config.yaml
d_model: 768
n_head: 12
attn_scale: 0.125
init_std_qkv: 0.017
decay_shape: "pow"
batch_tokens: 262144
doc_mask: true
train_tokens: 1375000000
MLP neurons of a small language model. Each row is named by its layer, matrix (down: output weights) and neuron, and shows model dimensions 80-207. Each number is 200 + 30 x the weight over its row's rms, rounded and kept within 0 to 999.
A block is one neuron, or neurons of one layer that tend to fire together. After each block is what it responds to, as a language model described it from the Wikipedia text at the highest values.

L8.down186,200,195,227,181,196,213,217,265,183,232,232,215,202,215,220,281,211,192,231,266,238,154,193,213,198,221,199,237,183,216,268,161,220,176,195,180,187,177,224,195,157,210,201,176,210,223,172,157,187,197,240,202,182,165,195,208,211,201,200,199,209,180,127,175,187,260,230,189,179,144,153,266,226,256,222,203,186,223,160,186,244,190,212,197,188,207,211,136,246,170,173,231,212,192,208,167,218,235,139,245,192,174,183,171,199,218,287,209,179,165,184,263,185,145,203,231,187,191,158,178,189,205,181,233,236,242,191,254
L8.down187,196,136,133,225,159,173,194,227,253,192,200,269,254,176,184,210,242,190,216,251,211,205,268,211,187,164,277,157,194,200,190,270,192,191,230,231,170,226,194,223,212,212,171,171,229,207,194,181,212,220,175,226,222,127,187,169,222,182,195,188,159,168,168,265,156,174,237,188,211,150,197,192,209,182,152,207,181,244,168,160,151,203,201,212,174,190,188,187,221,219,184,204,189,131,216,203,177,192,177,167,258,169,188,232,183,212,206,217,199,184,209,184,217,186,191,275,163,220,235,223,235,254,220,108,200,211,216,184
L8.down631,170,237,197,175,157,165,207,164,190,127,178,246,209,185,190,130,205,188,160,223,201,177,234,214,152,157,198,232,123,206,166,215,180,197,178,216,223,210,226,175,245,185,154,146,216,146,148,160,254,162,240,178,129,159,243,218,224,196,171,198,197,205,180,196,159,211,207,167,246,199,253,183,209,226,225,209,168,193,158,185,210,155,177,139,166,193,138,193,207,199,228,231,186,198,231,238,232,228,209,236,191,220,196,243,177,206,214,144,144,182,148,224,152,232,184,189,174,220,201,228,239,199,224,163,194,259,219,210
L8.down670,201,208,230,235,261,185,246,142,194,222,244,217,200,169,209,202,210,224,213,196,155,217,164,195,158,151,196,194,174,201,177,206,253,178,238,208,188,206,187,214,157,174,212,173,160,214,198,200,258,212,139,188,169,291,200,232,168,203,230,157,175,200,205,169,192,166,154,178,218,161,221,212,238,259,167,222,156,179,173,167,182,170,188,185,215,236,224,182,226,155,220,190,188,202,208,174,286,202,218,200,182,212,181,186,213,216,111,201,205,187,218,201,214,234,191,213,216,236,192,234,202,204,196,199,218,170,230,289
L8.down1345,187,161,220,194,248,214,229,197,156,185,221,193,212,178,216,215,192,173,266,284,208,135,216,161,218,184,145,187,217,176,191,217,185,169,261,125,184,210,191,286,191,167,144,216,247,189,206,208,206,194,232,189,193,233,163,176,222,221,178,196,196,217,183,226,217,216,203,195,239,190,164,201,218,178,198,165,235,219,182,174,240,218,201,181,200,208,249,219,199,249,209,200,221,194,199,206,186,228,203,196,214,189,213,158,243,164,235,219,236,203,189,208,182,208,155,241,194,163,183,257,226,180,162,210,206,251,255,190
L8.down1872,219,158,216,145,229,150,217,191,232,209,211,197,226,209,182,203,173,215,245,228,153,226,153,198,179,200,136,225,203,245,244,169,167,200,203,208,239,177,162,185,196,173,212,199,185,170,187,218,184,255,269,184,176,231,226,204,210,187,193,213,187,222,197,212,305,196,206,229,246,225,183,213,199,199,200,169,247,222,216,242,216,219,190,217,213,206,234,217,213,189,230,196,217,199,176,213,216,211,222,207,192,143,231,135,258,224,194,166,236,149,263,176,198,261,183,245,180,241,211,197,202,169,176,231,248,168,166,168
L8.down2091,227,214,197,132,197,220,194,236,204,231,193,244,195,198,252,210,224,200,201,186,257,170,177,260,224,246,200,169,191,251,196,182,186,119,222,153,166,204,169,189,160,241,209,153,109,188,223,254,169,144,219,130,164,221,198,184,209,205,226,172,184,215,184,199,227,227,230,201,186,167,196,175,146,128,259,198,228,227,191,201,208,163,183,178,223,215,172,150,189,201,236,188,216,197,160,223,200,207,123,291,163,222,145,164,179,278,204,216,172,203,225,205,187,163,200,174,184,220,182,196,190,271,189,198,226,193,220,235
L8.down2371,165,215,217,265,189,220,219,189,203,227,183,189,153,203,196,173,195,207,213,160,184,214,168,224,245,204,171,194,154,130,161,204,210,240,171,212,188,212,243,125,163,245,143,234,185,207,233,202,201,220,175,205,179,153,169,199,214,233,167,288,173,164,250,177,209,181,195,227,127,235,227,200,222,170,236,165,183,227,258,190,223,177,200,195,240,222,203,190,140,162,227,207,190,165,243,223,217,210,186,152,199,162,226,243,233,240,205,196,180,228,134,149,155,159,208,213,215,217,182,197,166,213,236,203,194,231,231,202
Responds to: Word starts and career verbs. Word-initial fragments such as T, t, h, An that begin a split word (tear, Tiny, hunting), plus career verbs in biographies (served, played, participated).

L2.down1054,206,213,161,144,134,151,198,188,230,227,208,199,196,182,237,211,246,207,164,199,220,269,172,200,255,184,187,199,231,206,190,188,231,155,187,220,210,179,176,260,181,232,212,197,178,217,193,182,250,252,241,222,207,225,197,198,191,200,171,177,222,191,217,164,214,217,207,182,226,151,228,206,212,184,249,191,206,206,212,244,188,290,204,146,271,217,243,243,167,245,208,194,231,206,182,191,189,206,222,235,233,174,256,216,172,182,185,155,231,184,114,185,198,194,190,234,193,197,216,229,223,208,197,236,181,254,249,193
L2.down1309,226,227,180,191,221,202,229,241,181,214,227,232,193,230,234,243,183,197,243,183,239,177,141,250,195,170,258,219,115,205,168,197,223,190,179,200,186,209,146,204,206,151,200,195,186,166,180,201,181,203,148,185,165,158,178,208,236,185,136,198,196,204,144,215,257,160,181,205,168,212,176,209,221,210,195,199,240,215,230,232,170,221,189,233,249,240,223,191,220,268,194,211,162,147,241,191,200,233,229,283,182,210,200,232,194,139,208,180,115,236,212,162,234,195,209,149,238,177,192,172,235,215,190,212,219,199,205,214
L2.down1758,166,236,211,170,297,205,207,189,239,198,199,215,145,206,185,164,181,206,257,229,245,222,199,186,141,226,228,218,167,195,225,212,200,199,224,191,174,221,210,200,194,167,194,266,194,234,161,248,162,109,183,218,179,205,213,209,181,159,207,152,228,155,169,119,199,159,194,221,177,189,181,177,209,212,173,223,236,238,228,228,204,182,179,246,216,180,200,168,228,250,249,226,227,180,245,152,185,148,228,250,134,180,180,226,209,167,184,172,193,153,174,207,173,163,187,251,217,225,203,201,230,191,191,154,186,147,188,155
L2.down2346,205,234,162,146,217,192,192,207,166,225,182,197,180,185,187,243,222,181,216,198,212,195,164,177,202,151,251,256,284,217,157,215,168,190,215,175,174,244,160,187,151,139,162,189,166,163,201,185,248,195,179,151,195,176,174,175,218,196,155,217,228,242,255,228,237,195,240,176,165,238,152,188,222,167,165,174,175,241,210,217,151,250,216,184,188,206,189,250,183,162,201,198,205,172,195,188,233,223,222,262,184,240,223,232,185,184,243,210,192,185,165,158,199,199,168,175,256,209,199,205,229,210,194,194,229,161,196,170
Responds to: Critical reception attribution. Words introducing critics' opinions or reception data in reviews and ratings sections, e.g. "Review" in "Review scores", "Writing for", critic, gave, noted, reported.

L8.down482,226,208,192,203,218,222,201,198,170,192,186,209,178,242,252,139,215,201,148,190,245,219,170,266,205,234,239,213,214,157,241,119,199,191,145,199,201,189,204,213,213,189,191,190,203,209,200,201,158,190,234,207,179,193,252,194,234,209,232,219,229,191,189,199,175,234,152,188,186,214,225,181,202,157,217,224,218,158,166,139,158,194,241,172,131,268,250,213,168,256,212,262,156,190,181,203,203,210,196,206,247,218,160,181,223,198,171,237,194,220,212,216,184,198,279,220,240,218,211,183,150,191,188,188,218,226,204,237
L8.down1666,180,163,212,201,173,226,213,238,176,187,216,190,242,173,224,206,195,174,217,232,153,193,165,188,156,198,217,230,230,230,200,183,224,179,224,251,187,223,200,198,250,184,131,166,233,202,182,238,222,202,222,222,211,138,229,254,224,164,254,209,199,173,190,211,202,223,182,211,182,200,174,158,197,200,227,189,244,161,229,227,194,223,201,194,186,243,176,247,206,169,201,213,200,181,211,212,193,207,169,238,204,193,154,205,194,206,117,196,147,209,242,168,129,242,155,171,191,195,170,215,144,178,142,189,192,227,183,208
L8.down1779,207,210,179,214,149,204,200,227,222,217,190,198,219,256,213,203,177,255,170,182,253,183,160,197,215,221,207,158,213,192,191,191,254,240,262,210,196,218,179,170,231,215,170,165,239,175,169,153,205,147,252,196,199,213,223,197,244,173,149,160,198,186,191,166,160,172,155,199,180,182,164,183,135,184,183,182,179,181,219,173,207,253,204,211,189,213,198,238,184,177,201,137,229,220,228,185,226,185,134,193,172,171,230,155,241,230,247,195,232,214,197,224,288,214,192,194,226,198,194,185,200,129,193,243,212,221,175,143
L8.down1888,200,155,242,205,198,183,204,247,205,198,198,208,205,182,172,222,173,142,208,101,229,163,219,179,173,203,156,210,151,179,184,266,280,213,195,205,208,195,163,195,208,200,195,187,232,228,145,283,200,183,256,241,180,152,214,207,205,228,219,216,189,265,148,169,145,228,198,199,196,223,235,199,193,186,201,203,160,169,170,185,256,162,249,240,181,176,196,187,199,216,165,161,184,194,236,194,185,208,187,153,165,194,244,150,202,251,193,235,220,138,200,195,219,210,245,195,216,203,201,214,146,180,209,215,154,228,228,221
L8.down1938,219,163,173,192,184,268,213,200,176,240,173,249,216,169,192,210,226,193,201,193,222,171,211,253,203,199,215,241,222,189,147,236,194,228,175,242,196,138,246,225,218,198,248,125,171,177,177,202,237,193,187,202,168,210,187,170,209,210,225,224,205,201,200,200,238,198,172,216,208,208,208,199,241,183,255,241,193,239,146,157,223,274,214,170,152,190,174,220,183,197,208,196,180,179,135,234,150,216,130,199,215,135,189,208,213,204,215,193,202,207,239,212,220,206,190,238,232,252,179,234,204,192,224,247,159,191,195,193
L8.down2012,233,164,260,172,158,225,151,224,217,209,221,223,217,262,179,181,210,240,229,231,181,180,244,195,246,171,211,225,178,177,187,224,192,227,187,209,198,174,201,176,195,194,150,232,231,190,164,197,187,166,156,164,179,206,200,201,178,265,177,223,176,181,198,197,202,189,212,223,217,209,194,196,189,194,177,174,199,209,136,189,230,185,220,151,200,167,168,227,206,176,201,210,202,172,145,214,175,224,176,166,164,188,243,160,193,132,198,212,240,232,206,197,199,204,192,205,221,222,178,232,179,240,155,204,152,235,162,212
L8.down2273,181,198,199,187,210,187,218,206,173,174,237,194,187,183,159,246,200,191,184,205,190,166,176,203,209,205,212,191,236,202,236,158,210,227,185,174,198,222,212,201,207,213,194,192,208,169,167,213,212,186,220,209,229,228,197,176,230,153,174,163,183,164,163,170,148,225,216,183,237,126,222,183,176,204,223,215,163,197,156,252,211,226,181,154,165,225,183,237,159,173,172,184,167,230,204,226,126,213,229,188,176,232,229,197,207,187,214,193,176,198,190,167,209,191,181,198,247,196,204,217,164,175,158,252,222,240,192,173
L8.down2670,185,167,218,223,184,221,202,139,189,180,188,211,182,246,179,169,213,285,210,200,258,174,141,196,189,185,209,183,259,227,205,232,212,190,195,189,208,235,179,205,179,225,224,191,178,141,222,229,240,220,169,216,204,236,207,206,144,187,158,162,275,191,196,197,195,209,183,158,200,205,226,193,211,185,234,160,211,186,230,251,157,258,189,195,205,199,221,228,207,198,238,157,192,192,182,147,185,261,238,160,180,227,197,166,196,268,284,198,220,208,168,183,207,154,212,207,211,202,246,195,152,191,192,198,160,212,176,201
Responds to: Predicting the next verb. The last token of a subject or a coordinating "and" or comma, where a verb comes next, as in "Shippey| comments", "her claim and| heads".

L8.down103,207,203,281,214,204,204,257,168,244,221,138,208,189,214,201,220,171,202,199,192,209,180,176,218,180,204,238,166,231,187,234,173,146,173,201,198,154,162,198,196,148,208,177,172,204,233,187,229,261,199,204,211,229,260,221,208,181,245,227,173,177,196,200,215,223,195,199,184,206,141,192,224,241,214,203,189,182,149,238,175,148,162,216,188,282,192,234,197,241,158,238,194,195,256,201,180,202,214,232,226,201,225,143,217,217,237,191,187,216,201,198,241,197,181,226,234,197,197,191,190,220,193,190,240,171,199,187,215
L8.down528,236,198,225,160,215,186,208,201,210,187,202,219,220,222,197,184,221,198,209,185,177,216,205,231,223,175,203,211,143,139,147,168,182,180,203,188,204,233,213,164,156,217,206,191,201,192,241,242,153,128,203,169,199,200,203,165,182,170,198,241,208,198,239,181,219,166,228,192,236,242,241,210,200,220,214,189,130,191,215,221,220,223,184,220,202,203,180,187,171,235,221,173,256,162,192,183,223,219,212,210,228,200,199,122,136,214,141,198,231,192,204,161,231,183,235,186,213,196,241,127,210,199,192,234,203,175,188,165
L8.down648,152,220,158,270,165,229,206,188,178,262,156,256,182,236,172,219,196,202,177,211,205,214,172,177,184,190,243,202,216,204,258,163,223,189,211,206,174,153,242,158,176,208,203,156,291,181,137,191,223,187,220,255,191,191,203,128,216,162,179,169,205,248,214,226,200,198,182,207,191,92,167,169,194,228,168,190,169,248,219,187,201,180,212,204,198,243,169,204,195,207,231,180,252,205,197,219,155,171,186,202,217,157,187,200,184,225,228,202,179,167,159,228,207,143,219,201,216,230,181,204,204,140,206,221,173,188,161,198
L8.down1083,209,163,170,224,175,184,205,204,223,183,211,151,256,293,247,254,213,163,262,214,162,137,187,216,215,179,236,193,154,230,226,185,196,200,258,189,207,249,217,259,175,198,215,219,220,196,212,243,230,106,221,199,197,249,231,200,231,209,222,224,206,233,145,184,177,231,216,204,267,176,187,144,220,164,179,238,178,205,225,139,204,169,187,194,247,216,184,188,172,223,236,169,170,193,145,180,115,188,189,228,208,201,192,201,191,226,192,215,181,206,211,258,145,218,172,211,228,205,212,200,191,253,202,190,207,218,193,195
L8.down1576,231,173,235,227,217,256,200,223,167,188,191,82,206,232,220,171,244,174,183,210,212,237,189,177,219,189,200,183,188,224,201,199,140,147,288,219,190,166,153,138,184,133,162,226,181,190,172,233,193,196,185,219,192,228,213,196,193,151,239,206,226,162,255,217,216,209,148,188,242,191,247,211,159,167,164,205,198,196,172,160,271,245,185,184,279,173,205,216,175,143,207,192,201,198,240,216,190,167,144,214,186,175,208,184,230,218,182,227,230,163,207,218,229,199,226,197,180,200,216,159,224,187,218,202,154,231,179,177
L8.down2591,209,190,221,220,245,212,256,143,179,176,177,183,236,201,181,222,168,197,270,167,183,199,218,180,240,194,243,152,190,209,254,146,190,178,224,193,209,223,201,282,185,197,170,243,178,155,201,201,195,168,227,213,250,186,186,201,171,161,165,243,213,218,212,224,147,199,225,244,153,259,188,210,213,293,134,245,188,199,210,167,246,206,177,204,200,176,132,186,192,246,192,228,207,200,135,193,201,220,211,204,199,206,176,205,230,215,215,200,214,226,151,196,218,177,201,195,182,187,175,186,214,148,247,159,178,206,158,225
L8.down2659,174,206,233,187,187,189,200,213,185,164,223,198,167,202,219,186,182,190,244,247,181,232,252,227,183,217,188,210,137,184,225,206,174,199,225,159,182,189,208,205,170,211,210,159,157,173,207,243,206,215,199,160,234,221,211,143,227,173,274,200,196,184,211,177,211,261,213,167,207,245,189,178,212,209,160,154,231,250,207,156,185,135,205,228,193,236,169,221,204,209,199,178,190,189,191,169,262,121,212,191,160,159,203,198,196,196,203,220,209,112,201,134,147,199,243,276,243,212,172,158,237,193,180,200,222,211,217,203
L8.down2942,189,209,192,152,173,185,234,178,205,203,176,160,263,193,163,225,188,203,286,173,194,254,192,148,252,189,176,219,204,248,176,197,186,190,198,156,207,130,173,256,189,202,201,173,158,197,212,235,279,205,124,222,235,184,182,208,206,189,184,214,177,204,189,163,247,207,251,203,181,201,214,213,216,206,213,172,179,252,205,127,159,227,207,158,202,184,192,161,192,233,153,261,222,199,217,166,210,188,170,212,173,258,223,181,194,193,168,191,240,197,169,207,133,212,152,239,207,207,151,194,204,183,197,167,210,153,209,202
Responds to: Year prefix / table numbers. The "20" that begins 21st-century years in dates and prose (In 2010, 2019), plus the space before numbers in wiki table cells.

L2.down1143,180,199,206,261,193,192,224,247,178,173,212,198,202,194,180,181,188,196,178,200,175,180,212,217,159,213,206,191,180,199,148,242,228,243,200,167,152,208,206,201,215,201,218,259,172,138,222,188,202,235,164,175,232,212,186,179,230,188,228,261,184,192,164,182,164,191,199,149,246,236,175,231,179,181,159,166,167,201,161,172,218,117,141,186,217,201,238,198,192,161,207,181,198,192,184,222,199,230,195,183,184,143,169,196,174,218,177,208,217,184,203,213,190,201,192,191,236,197,219,238,237,170,197,192,223,232,169,177
L2.down1421,221,183,156,222,175,224,233,169,169,160,234,228,212,181,189,199,170,234,249,247,181,181,190,179,230,179,201,244,224,221,167,175,218,179,210,196,219,206,220,278,151,174,195,192,218,204,176,209,201,184,203,214,176,237,229,196,193,238,199,217,207,160,207,202,191,186,255,179,185,199,201,203,217,227,181,161,207,180,215,175,195,178,258,186,204,205,174,189,175,186,215,207,151,163,210,234,157,230,160,247,224,134,94,250,174,229,205,170,173,253,202,233,212,206,254,186,216,180,199,162,186,135,221,222,203,204,186,216
L2.down1947,223,220,224,191,174,176,145,173,228,181,237,227,206,202,233,207,204,213,188,219,185,129,223,218,148,188,176,163,249,181,175,216,168,135,179,180,226,196,229,151,246,174,262,245,229,172,202,190,225,187,196,204,232,189,172,200,182,200,175,144,181,198,185,171,207,191,150,205,225,172,211,222,164,275,205,201,209,231,184,180,196,198,194,224,213,147,195,194,212,197,199,183,152,187,205,222,191,194,174,164,242,177,264,203,155,220,187,263,175,148,191,224,240,182,217,193,199,191,149,215,177,251,222,185,181,203,193,211
L2.down2550,184,188,203,167,206,176,169,173,217,209,211,198,205,169,201,204,184,180,225,189,162,184,166,277,188,207,203,220,154,230,129,195,194,168,250,190,180,171,200,241,196,223,261,228,221,184,241,205,233,193,182,242,206,177,203,179,192,170,246,215,161,180,169,221,149,162,138,164,229,173,188,253,153,265,143,166,223,163,205,216,208,194,205,203,204,195,254,174,191,195,152,164,196,179,200,174,214,222,173,210,257,151,252,149,201,182,157,194,182,194,205,220,212,234,203,206,249,227,161,182,221,239,210,201,181,237,177,196
Responds to: Year century digits. The first two digits of a four-digit year (19, 18, 20, 17) after a space, parenthesis or dash, such as 1990s, 1847, 2006.

L7.down34,231,203,237,196,181,226,226,240,232,205,223,230,187,198,201,254,246,149,168,211,242,179,184,180,199,197,207,211,189,129,190,251,186,206,217,167,190,190,151,206,175,208,173,182,153,217,157,194,201,222,134,159,182,198,206,222,148,141,203,177,233,226,178,208,235,245,257,184,205,193,188,249,241,155,130,252,162,179,162,191,169,183,260,164,206,175,168,187,227,193,202,182,213,184,219,243,246,196,189,224,192,185,203,130,200,212,272,194,202,218,211,153,229,235,208,223,182,188,203,172,204,203,215,185,246,250,228,224
L7.down663,192,168,207,195,163,183,232,191,195,176,206,127,184,163,150,207,219,235,223,180,175,165,127,156,136,219,226,200,229,243,170,175,202,150,249,164,262,188,198,180,165,212,145,224,165,206,260,212,157,215,215,202,223,233,197,206,207,185,184,231,192,217,207,203,200,241,212,212,257,208,176,195,143,182,182,207,198,195,179,181,190,223,192,227,175,229,152,264,200,188,175,215,166,202,213,224,205,221,188,244,230,248,146,193,169,213,185,159,205,162,217,169,159,208,212,211,181,161,190,251,173,220,149,178,285,201,244,186
Responds to: Capital T word-starts. Fires on a word-initial capital T opening a name or proper noun, as in TNT, Tiny Desk, Troma, Tasmanian; weaker on "the" after prepositions and other capitals.

L7.down1558,189,224,189,299,249,210,170,193,191,245,186,175,145,178,217,201,216,213,238,224,165,201,223,183,206,259,277,186,233,241,239,234,206,194,295,227,170,182,200,175,174,255,226,233,192,181,170,215,200,245,178,208,171,191,183,186,206,171,216,208,167,212,182,178,213,167,184,162,220,183,227,221,243,168,137,206,224,197,171,213,218,175,234,239,189,177,189,239,174,179,133,213,169,216,228,200,197,143,188,240,196,190,195,163,125,204,224,199,193,222,177,221,210,133,217,183,176,228,184,168,222,205,189,194,152,154,179,170
L7.down2119,246,173,249,219,210,206,170,153,223,195,202,203,231,204,144,217,210,260,203,209,221,208,172,215,174,154,250,202,131,166,176,197,162,198,180,216,212,160,187,212,146,202,229,179,165,210,229,247,196,198,197,199,222,157,276,238,280,208,227,198,216,254,234,213,196,196,266,173,241,193,170,173,176,163,189,176,237,176,224,216,192,251,136,220,198,190,163,156,167,264,192,186,210,208,180,227,159,139,241,227,213,196,217,154,153,199,180,258,148,202,267,223,212,181,212,161,194,189,140,206,209,174,216,204,138,193,167,233
Responds to: Year prefix "20". The "20" opening a 21st-century year after dates, "As of", or "In", as in 2007, 2013, 2021; also day numbers before months.

L7.down71,167,200,225,192,180,190,156,223,191,141,167,179,200,199,177,200,201,219,132,170,217,210,225,234,237,214,231,177,220,219,219,209,247,212,225,246,169,247,192,208,224,187,226,196,190,257,175,206,248,199,205,171,186,180,201,219,240,270,239,202,191,214,149,257,154,242,191,231,207,217,203,196,236,195,174,163,225,258,189,157,253,218,179,233,179,226,188,214,188,205,138,240,199,154,159,189,239,179,193,156,224,167,234,169,212,154,165,218,232,193,222,262,212,146,162,194,233,207,173,148,159,163,155,233,198,204,124,185
L7.down1404,206,236,249,199,217,202,200,228,195,218,205,247,189,156,230,189,179,222,212,188,197,218,209,182,216,225,291,156,168,230,229,185,248,203,181,246,156,204,165,168,207,174,190,224,195,147,125,175,209,155,228,191,223,179,163,199,212,218,193,199,174,190,247,199,161,187,201,189,188,192,162,201,209,161,198,211,229,185,212,217,206,186,182,255,197,148,215,235,246,190,185,242,202,182,205,173,150,194,165,207,194,188,248,244,158,168,215,200,182,198,199,181,198,157,174,227,226,251,178,166,205,187,210,221,242,177,164,222
Responds to: Speaker attribution subjects. Final token of a subject naming a critic, publication or authority just before a verb of saying or judging, e.g. Rolling Stone, historians, critics.

L2.down998,205,196,247,195,216,198,137,191,242,182,204,254,200,181,147,190,193,204,235,193,222,247,214,226,194,169,209,186,264,185,194,249,137,215,234,188,214,173,205,204,235,177,199,193,208,223,230,170,239,265,150,201,227,241,163,176,220,152,201,237,211,259,245,210,172,180,179,216,196,164,252,210,274,160,170,168,152,193,230,240,164,222,212,258,220,178,224,166,193,174,168,162,234,199,265,166,216,230,254,186,171,175,203,184,203,236,189,232,240,224,183,244,161,200,179,148,228,205,239,235,243,234,162,229,171,198,200,156
L2.down1106,276,148,176,212,235,230,233,204,192,198,228,206,208,230,179,265,199,227,251,206,238,197,233,195,191,192,199,192,218,251,171,163,177,196,241,186,230,179,144,212,187,201,252,239,189,162,234,214,174,199,210,184,220,199,201,210,207,203,148,213,227,208,69,240,128,174,237,244,196,150,212,169,147,166,254,157,188,194,190,186,185,198,94,264,212,230,240,197,245,168,166,185,175,177,187,248,186,202,201,213,159,236,218,203,217,160,143,216,224,154,273,238,209,207,184,200,203,211,234,224,193,195,258,187,175,201,168,214
L2.down1537,202,180,208,148,184,224,214,219,154,207,211,230,208,202,206,244,194,218,202,222,201,254,203,195,232,195,186,235,194,145,188,188,190,169,256,137,217,169,223,211,198,183,189,255,173,185,207,170,209,183,162,221,180,205,240,222,174,197,166,167,197,209,214,166,212,218,203,257,116,197,193,177,208,220,224,171,222,217,205,155,187,194,202,246,233,209,177,221,224,195,184,225,221,203,213,295,232,198,212,216,201,181,188,236,153,154,157,180,190,208,193,163,263,193,264,189,235,201,162,241,181,167,257,165,184,138,181,235
L2.down1683,224,249,184,213,207,238,211,185,166,182,158,216,261,247,138,216,210,241,209,250,159,213,196,142,206,200,228,211,261,157,208,182,224,190,184,228,174,192,137,201,234,152,224,166,209,239,175,221,199,194,251,168,197,211,224,167,216,225,209,172,214,213,150,178,174,138,215,153,208,212,188,200,224,184,233,166,310,177,211,220,158,237,203,215,215,212,216,192,181,224,160,199,227,215,218,161,270,223,194,255,192,186,182,194,172,184,114,228,220,197,214,176,185,203,236,154,218,215,173,203,194,188,195,223,152,253,230,202
Responds to: Biography lead and tenure verbs. Main verbs in biographical text: was or is right after a name and its date parenthetical, plus served, spent and lived after a pronoun, also living and years in census stats.